From a checkpoint of a small transformer trained on Wikipedia.
Size: 8 layers, width 224, 4 heads of 64, MLP 896 SwiGLU, vocabulary 8192.
Architecture: RMSNorm before each block, rotary positions, no biases in attention or MLP, untied embeddings, normalized queries and keys.
Training: a variant of Adam for these matrices, 415M tokens, 6656 steps.
MLP neurons of a small language model. Each row is named by its layer, matrix (gate and up: input weights) and neuron, and shows model dimensions 0-95. Each number is 128 + 24 x the weight over its row's rms, rounded and kept within 0 to 255. Numbers have three digits each. A neuron's up and down rows have the sign that makes its largest values positive.
After each neuron's rows, "fires on" lists the tokens most often at its 100 highest values on Wikipedia text that the model never trained on.

L5.gate456:088109112191148128132121115120155118163107164138124163128126120120132108178073160103084127132162119162140104133160087160160139096114135155115132138146128145132131158135108075119123187137136150127107141139169143131125126148157121105123141109117143148148148103127154151118072155116074106091
L5.up456:133135159141147147143156118112139171111133151148109129105093110159116132151070135122118147142137184145143132107163132189137159127138124124186124113159123154182142111137094138133113106141071132125186175110133147127125083116144124115136164109129136125136137106103120158128082099092125141110
fires on: " |", ".", " (", "|"

L5.gate355:159095128134141149106121166074118122097084156176129155102129108108088155141148140065097105120139144156121133102145125135161148153093129117118148131146106157110138114117113140120138115103113132164088124144108137119128095152113157112130122159181140111135115143135154142132137129090154165140
L5.up355:111160176093164125131089124111125110126128135137110082126116098131102158157114121117142085161143086119132129156160151177106124127084136170129079169133162095144095131126078113108146142123149111134185115070141111104095153161143128120163131074111177117141102075119129122128144121095151164114
fires on: ",", " and"

L5.gate584:128135148101149187158096103112157143130097151110112104147139165158163130126135118135115122155176160111137120104116178145144109100127155127127103098106111143142109092145130109123117139115138134142124122119172152157140163166112117091157096113101177112131154162181105157113086134133109135130
L5.up584:155155166087098089109131116152107134108164157109112107143132187137079110127125121133152161137114156146127136111142150075177060123129091137115116075119113136121140087171142120168146146131124128127131097149195121138124156167094141125100117146097122135120134123152130155152097140119097195117
fires on: " –", " •", " (", " Gold", " |"

L5.gate722:147121118130154115108113134161152142093091172101142120142162132122137111140144132167123128130134132118141132098126143117159084071121119116095145137095096081095116113131130120115140150182128138138106134155127093099125152113121126138103101135178143079157125129140115149153144116149145169108
L5.up722:110146129132116124148096081132135122164106082129124104150170148131122115124172132133142138075162115113136149092123147103138149154162119105132143132145093083136152146088156136144134138147145121102059195109131109184144146074126162146125116152158104121100146178120122112141175103151130152119
fires on: " |", ";", "-", ")"

L5.gate891:144146115131127081134099121129112124091111152121139130132129144132137091105127109133126136111160141124127160130156153115152127110103169138124117127117076064115112151122161088130072220150155141154124121081116197149156125175118153134130109122138184116119152089103103124116140145100150085162
L5.up891:154170114130137104132119128157145152101158125101160133151098120091123135114106106115127137167141139138130150152166099151098161137157108131122118100169150128101113134078132125070157129164129138134135115113074150174160133160119168154077146116121112145134147108105130119116177107124197112122
fires on: " a", " was", " located", "′", " situated"

L5.gate384:120145130139129136111122094133113115167120145132102125116142125139121167116095143127107149127119195153124105102117145111163135139155137104099154143157157110113114095110127124123131135100136142095054113083150097104108130130165100068114073155106087093122107077153110210144128120127141112124
L5.up384:126154107106099111142142128095135122134131128151174155129126179143133103143124120114170085146142137106118147123134185115108085087092146094109097101139151122116166134119114140133097150143123106132120160155144115078139176137132109129091099085181143143111067117144077132153124094127105133121
fires on: " of", ":", " and", " \"", " |"

L5.gate136:118133176126145150130098112112086138155084122112139113150141115159174114123119123127128154139143114152125166144148146125142117135109121139102129092106139141127138168120184114111161100143155165130145088131147103126158101107129163147118112169160157108155145148159136135128147178153143163140
L5.up136:155162103162127158135167182135106117128130171139082117128140140119154108100168136137137158128110146145152125193113089141132125113135144131102130153127166138156134104191103109174115124104113129147157137147125139115123119114176115193151118131113161093106159145151158090137137109114104138149
fires on: " place", "isi", " Succeeded", "chan"

L5.gate507:133156148103115142111120138084142159129121139125121110124095135144182120134115136129138113088140134155144138089168134141121127100125158105136130122131120094134148127100152094121073190116184142107108148141110112137155122134119130092148135147127087113121086122129141069133121143159129138184
L5.up507:144102164116136146127115148073139139075115140128146113147132114174152102101115155141152121111101092085120121112146128126126129139138143143091135135099150153120145081134079136110142124090128128130134156115107107138127123120122146077092164108125102131120119123083103077143127155141137150141
fires on: ",", " February", " July", " May", " September", " April"

L5.gate582:138173131106143170140151137094116155083112108136128086131159146152121129139122132098109151143163087106118123113118146103137100138126138157110135123064159152143126117120123134113117135152121134166105100138109141119132115145111138090127122146134106157139135075133151170127117159106131166111
L5.up582:121155140132143171126123092153083156130145113114101113142117143121147106142069166104158116143145139117125132151137167118117158152162126115117080090100128086082153158122116110131094150124141127111142134132159085118134081168116102113115153116134148096102083114130117151142141211111129134142
fires on: ",", " the", "ern", " (", " in"

L5.gate540:163154124099122116130141135091135132091084100145095149117145159154131113137138114127145091127143143131127132135127129115192107116118145125081127150093120140133130190124122136140136141154131157166111118149129136109110098168106125147110133145104158104149106113128107201150105158084101107154
L5.up540:185154096153141119169146137136121123153140132154175121137108148175135139100164150126113111141137135136138136139136152160132145123120144091129128142160122138133132155148104122133146176089105117138143170150133175144138093103137132183162147106158163161139155157146144115124137141130152117167
fires on: ",", " and", " is", ")", " was", " a"

L5.gate846:144160168118124147161131136130157058093120152128108116092065139168131141118138112124128126145163142109126112162097112147135124146137155094080108112107101114114127141096139142141119133122111143165133145129135100111127142139131203152094140191102138133127146117130131145114113162140116164137
L5.up846:130085079175149151153130142115136152102139146135102161151130128119145147099112102102138190110150172166122135146126113151132143112127123140113155124179167127153104076094121153092071136140115097159096122105179166115134134120178130113154154140123134123098149138148128086119100147142129082131
fires on: "=", " as"

L5.gate801:120115132095139116140136169131142104122136121164164154095117116118158137164145114143117123125108144122143139102134132115176115115138181100135145109105093162145122132129138122103108161148115160125131104114126132152166113087131119138155129152100120129104134072118117128083143104114116108140
L5.up801:118152147132125088094138141118129138118139111125130149087123147114140127104140118069141112144115120091135080156189118151159144108115123159138159151135127121129112088158108135130130129166139135121141094135140108176123107136101112098134152141130107135109124128130114096144129124135190136128
fires on: " /", "'", " |"

L5.gate599:133131135162182119124123097126141085167111162095151141111105155145093124122175131139098126103134144120156168047135107120157100111108159112128140149128114111154097101155173137114110164169140155133132114129147162109186135115176158156141129112175106162156123066128126133123077130144154139108
L5.up599:124144093136191139163112072111169137140129121117151139111104114115034129140118104156113131123156129112118129101158132150153102123128120162184145137132121149145145075143134131145154127172144127111152127124130155101144125110134126140126120117124127113142113109160097104146138142099141099146
fires on: " Pa", " po", " Po", " mo", " impr", " Sha"

L5.gate294:124086138092157141092095136086132116125112115127115170152102096181115136108068151130138133137132124136110125123080126128152119091153176072130099117154112087107159089095122106124084147146169157153108160107118126108132142091099148164184126132092127109107166089135130142096127164114169109128
L5.up294:083083163144142176122125098127174112155127196096112167111125131092134172111133121108142125179135137132133148122162100145109113101168154139138109104132116135145167153125134110164125113120134131107098119117156118117154131086108132143157123117115128146120143138168118105108135150136154132092
fires on: " of", " you", "ne", " i", " there"

L5.gate77:141134129147102135087128131085118115122119142092102171102138137160186129138117145126086108146138103149164151115121120139149126102097157134111101118091105110122122165124130128131115136179139179147103145131110133070159130120141173116159103125133139110105111112153133172115083150086088135142
L5.up77:173123101136135116131108123105122136125117121137106125109137166123096146160154132106120169137135124135157144105145159103147105142119132117130092112135138134106149124097117121112099177149170168153112120124093169139141148149087135136111122133098151123134121114154119115117132130115131101159
fires on: "=", " D", " Born", " Trans"

L5.gate543:134113127153132106093111104134135149112093131114125152124162162143119110176110140104092150116112107161152127102094139164085150148116125134103133146135132107141145110148089127124131113161180147126131136122152103134156172120106130127135090114137144113122119136155158136126157083091138172104
L5.up543:107153102133135134151130122143132118145125143089127143139125121146131129097135124069110129089110130117153117141185071130122157148118140132136132141177176110131148133135093129123124121118130137117128134136147138119134084152151131161107160098104119142121151121119127118124157127122207149107
fires on: " place", " |", " Tri", " concert", " tri", "-"

L5.gate213:142083172166153117076155085109164122107107140145139138119148139144149120150130157121116120163115122121192138165140139127138182149106095085128129158113098125094138134092132156101118129142152136144148091134118124164111152133132136133110115119124133144121174153123159153157119122140161136096
L5.up213:087127106132116102132125137119158155176090126131187148141134138130130146126104087105166087121127136127146112165161139129133147171142098136142115118086152138108119103116130144102118131097101121135161149153131143153152112168167134100140201145147128137137123162135128147128131122149165149084
fires on: "z", "s", "ts", " |"

L5.gate385:107139180085145152111143070118121119156092114131093115106136136157164123127080166102127107128179155125138148101100115098146148128129146105121161121131091113097126135111149084122083128129163144123143144133128128108132114116149115097141113145122093097141120123152131121167132171145111127140
L5.up385:109103172087081112091143141135132114097124084188119126161127154120126104136082118123173094089098172135127151111127104116115121145133144110150111136135152102109093111139143120117128084090110116137094156132116125146132126063150147125096141140121127146170104124089095119153142147148114154081
fires on: ",", " st", " Sn"

L5.gate330:130137126114123128138143138123150118153104148134096080112135133125167171143152154112100158122141174180126123063098170092122135111118173085137100083101124127094103135120161101115117146135125134139080170107139160108119159139125105120110085178114136138113139124151138160098124135138082114166
L5.up330:144101155135182156144129140120105141158159125123126113116148168124143139066143121125126136145143125134110083124153171136159136136122145165114138099121132111118056088134125129113102104112116114187115117121116148136143125124132068146130164139128161135117117144147124096094047130153124145148
fires on: "|", "=", "The", " Country"

L5.gate590:115144106135116131089127114124168136104125141142053174154150140166154114126130124157171096158114151105145101126139123143141104098106146119160084090075117108118121136128119079109127132142155139123111112178154133151125121118104181112177142101168135145119149146132144135116129175144149117119
L5.up590:129071098107082137119136094141124125143146162183116109120131151109130175119180127101100131162138149115135128163127084129146132122146122109134106108137124150118142117106091113126156129081131136059112103155124108127161129121107168122135097109122162176117134131124129093104153149110154122114
fires on: " United", " Al", " Royal"

L5.gate2:137152137141160123149102118129145099148067151169127147145147190136114097127161177123118122128144142124145165103109110147130147090127115116104130121144146111084144144115137088091130128153202154119152157139147129076142151127145180119115053130103140141155154094106118137124108146142112120148
L5.up2:193162118109142139148114135112102143128151141141136151138138118142145095095143151107126122111148105147130129126156133128157134098192146120107111151153167127108109144106167104076134161130122129117148198092143166113137110138166136102105148129123147114152094093111121086125137153166088133167
fires on: " 17", " 18", " 180", " 15", " 16", "17"

L5.gate616:091122130109137161141130176104091057146101151159125161135156153151116116129148126112092108117165143096133134138163160130143146130130170074129120109108119126145135110134142125114111131165134134127118134159123147062131132119153155195117101146101138130107100141102123150127108171145096138114
L5.up616:141103183100101126106133107134137115126133093160112150145129086109162086128147088168091105110122121137156135170136082154109115163124127147135125168137125141110103131165109108154135128069126132088112108138154119130152114123145094155112144113101130150102103124142138153114140137108089138128
fires on: " as", "L", "As", "T", "|"

L5.gate318:142113120216118141112170121112148114099127101118093159082121085110146150148110149121136140107129093159154109148152114153137166152154150138095146121115137109140131134084091150124116109132116120155131150078131112152115158120110103101120172126163124112111119155105131110165118135149110131106
L5.up318:071160140168117160154136120102120130117106087114117136111133155091114142147078119144119140130158126146132150108125084148133141108114165160083158130057116137105109157078109128147119125109143119143115138131151113152114137102181118145128173167117154103172127107111099107146107157181126152144
fires on: " |", "|"

L5.gate25:162108107108134130120099125090132132162098105147137144071150151165147112152122170157108131178162146179154121086162148145140155129113158101119095138143122115128146181129145130129141147113151134136074144133188136147118148138115150145142087128107126088110120124162151125115147155095119118151
L5.up25:142123132080101114090121118171148139163112122122147131076148129148183121136119141137141135133154091153135152136130124119084131157126123139146101110118171082074166187126084164096153113114121135133123162124149119160150100118179158130121112090138118096116101181123092119132148152115107145115
fires on: "-", " |", "ris", ":"

L5.gate467:136110156122142079095096116101099151150076121102163150086115127105149148159192120136111141138158145155200104090120144105118136129136122137137128112118101096130113120076133122091134118144126147140104112107155080158138114127141136097107089175145174122125152093176157137120133150120103162188
L5.up467:106147111147149109142134146088098093132121068116128055164145114116117123114097151179144119134115084098133108152082103118151138105125153133091146158160105151134142110116106120118112131104112130137107138139168142146110140117133112110117105163104110134121165129168118112152166143148124131165
fires on: " |", "/", ";", "cc", "–", "ss"

L5.gate837:136178180112123130136149143114154157114109131128160122121133156160133171123112152100155111143131139130134131129156125108137110099078123099137097076148155090142110111128090117135136163150125147135131174156122119119146111152097167108147113102146163102133080109123143155135108116117149152161
L5.up837:128103131144169147099152116164125117127146153132125119149125113128120137139146154099132166091151089174130125140150149111097147147140144131152103172110139087119142122133137097118091123169131114136148154134149105096101118130175156139139143083117136111144091082089119111138111147161088131096
fires on: ","

L5.gate611:120097147150119126156158151106144143132088138139122139068140155133122178174172111123117105078123118126161151143146129138111101118093156148140136156105150149108126116143079084115106146100141124184102109145169141115120154156134127099131145110148133063170146084138127102161103155101099112168
L5.up611:131200102143104107147176158143127141110159128127117134080107113139112180180129095047141099108095125130147122161163094153114111153097130138100158141121134125107165126120129123143129138134111127141158103114127138169139124161099107123112190138158110132148127091101120136159147140134130145117
fires on: " |"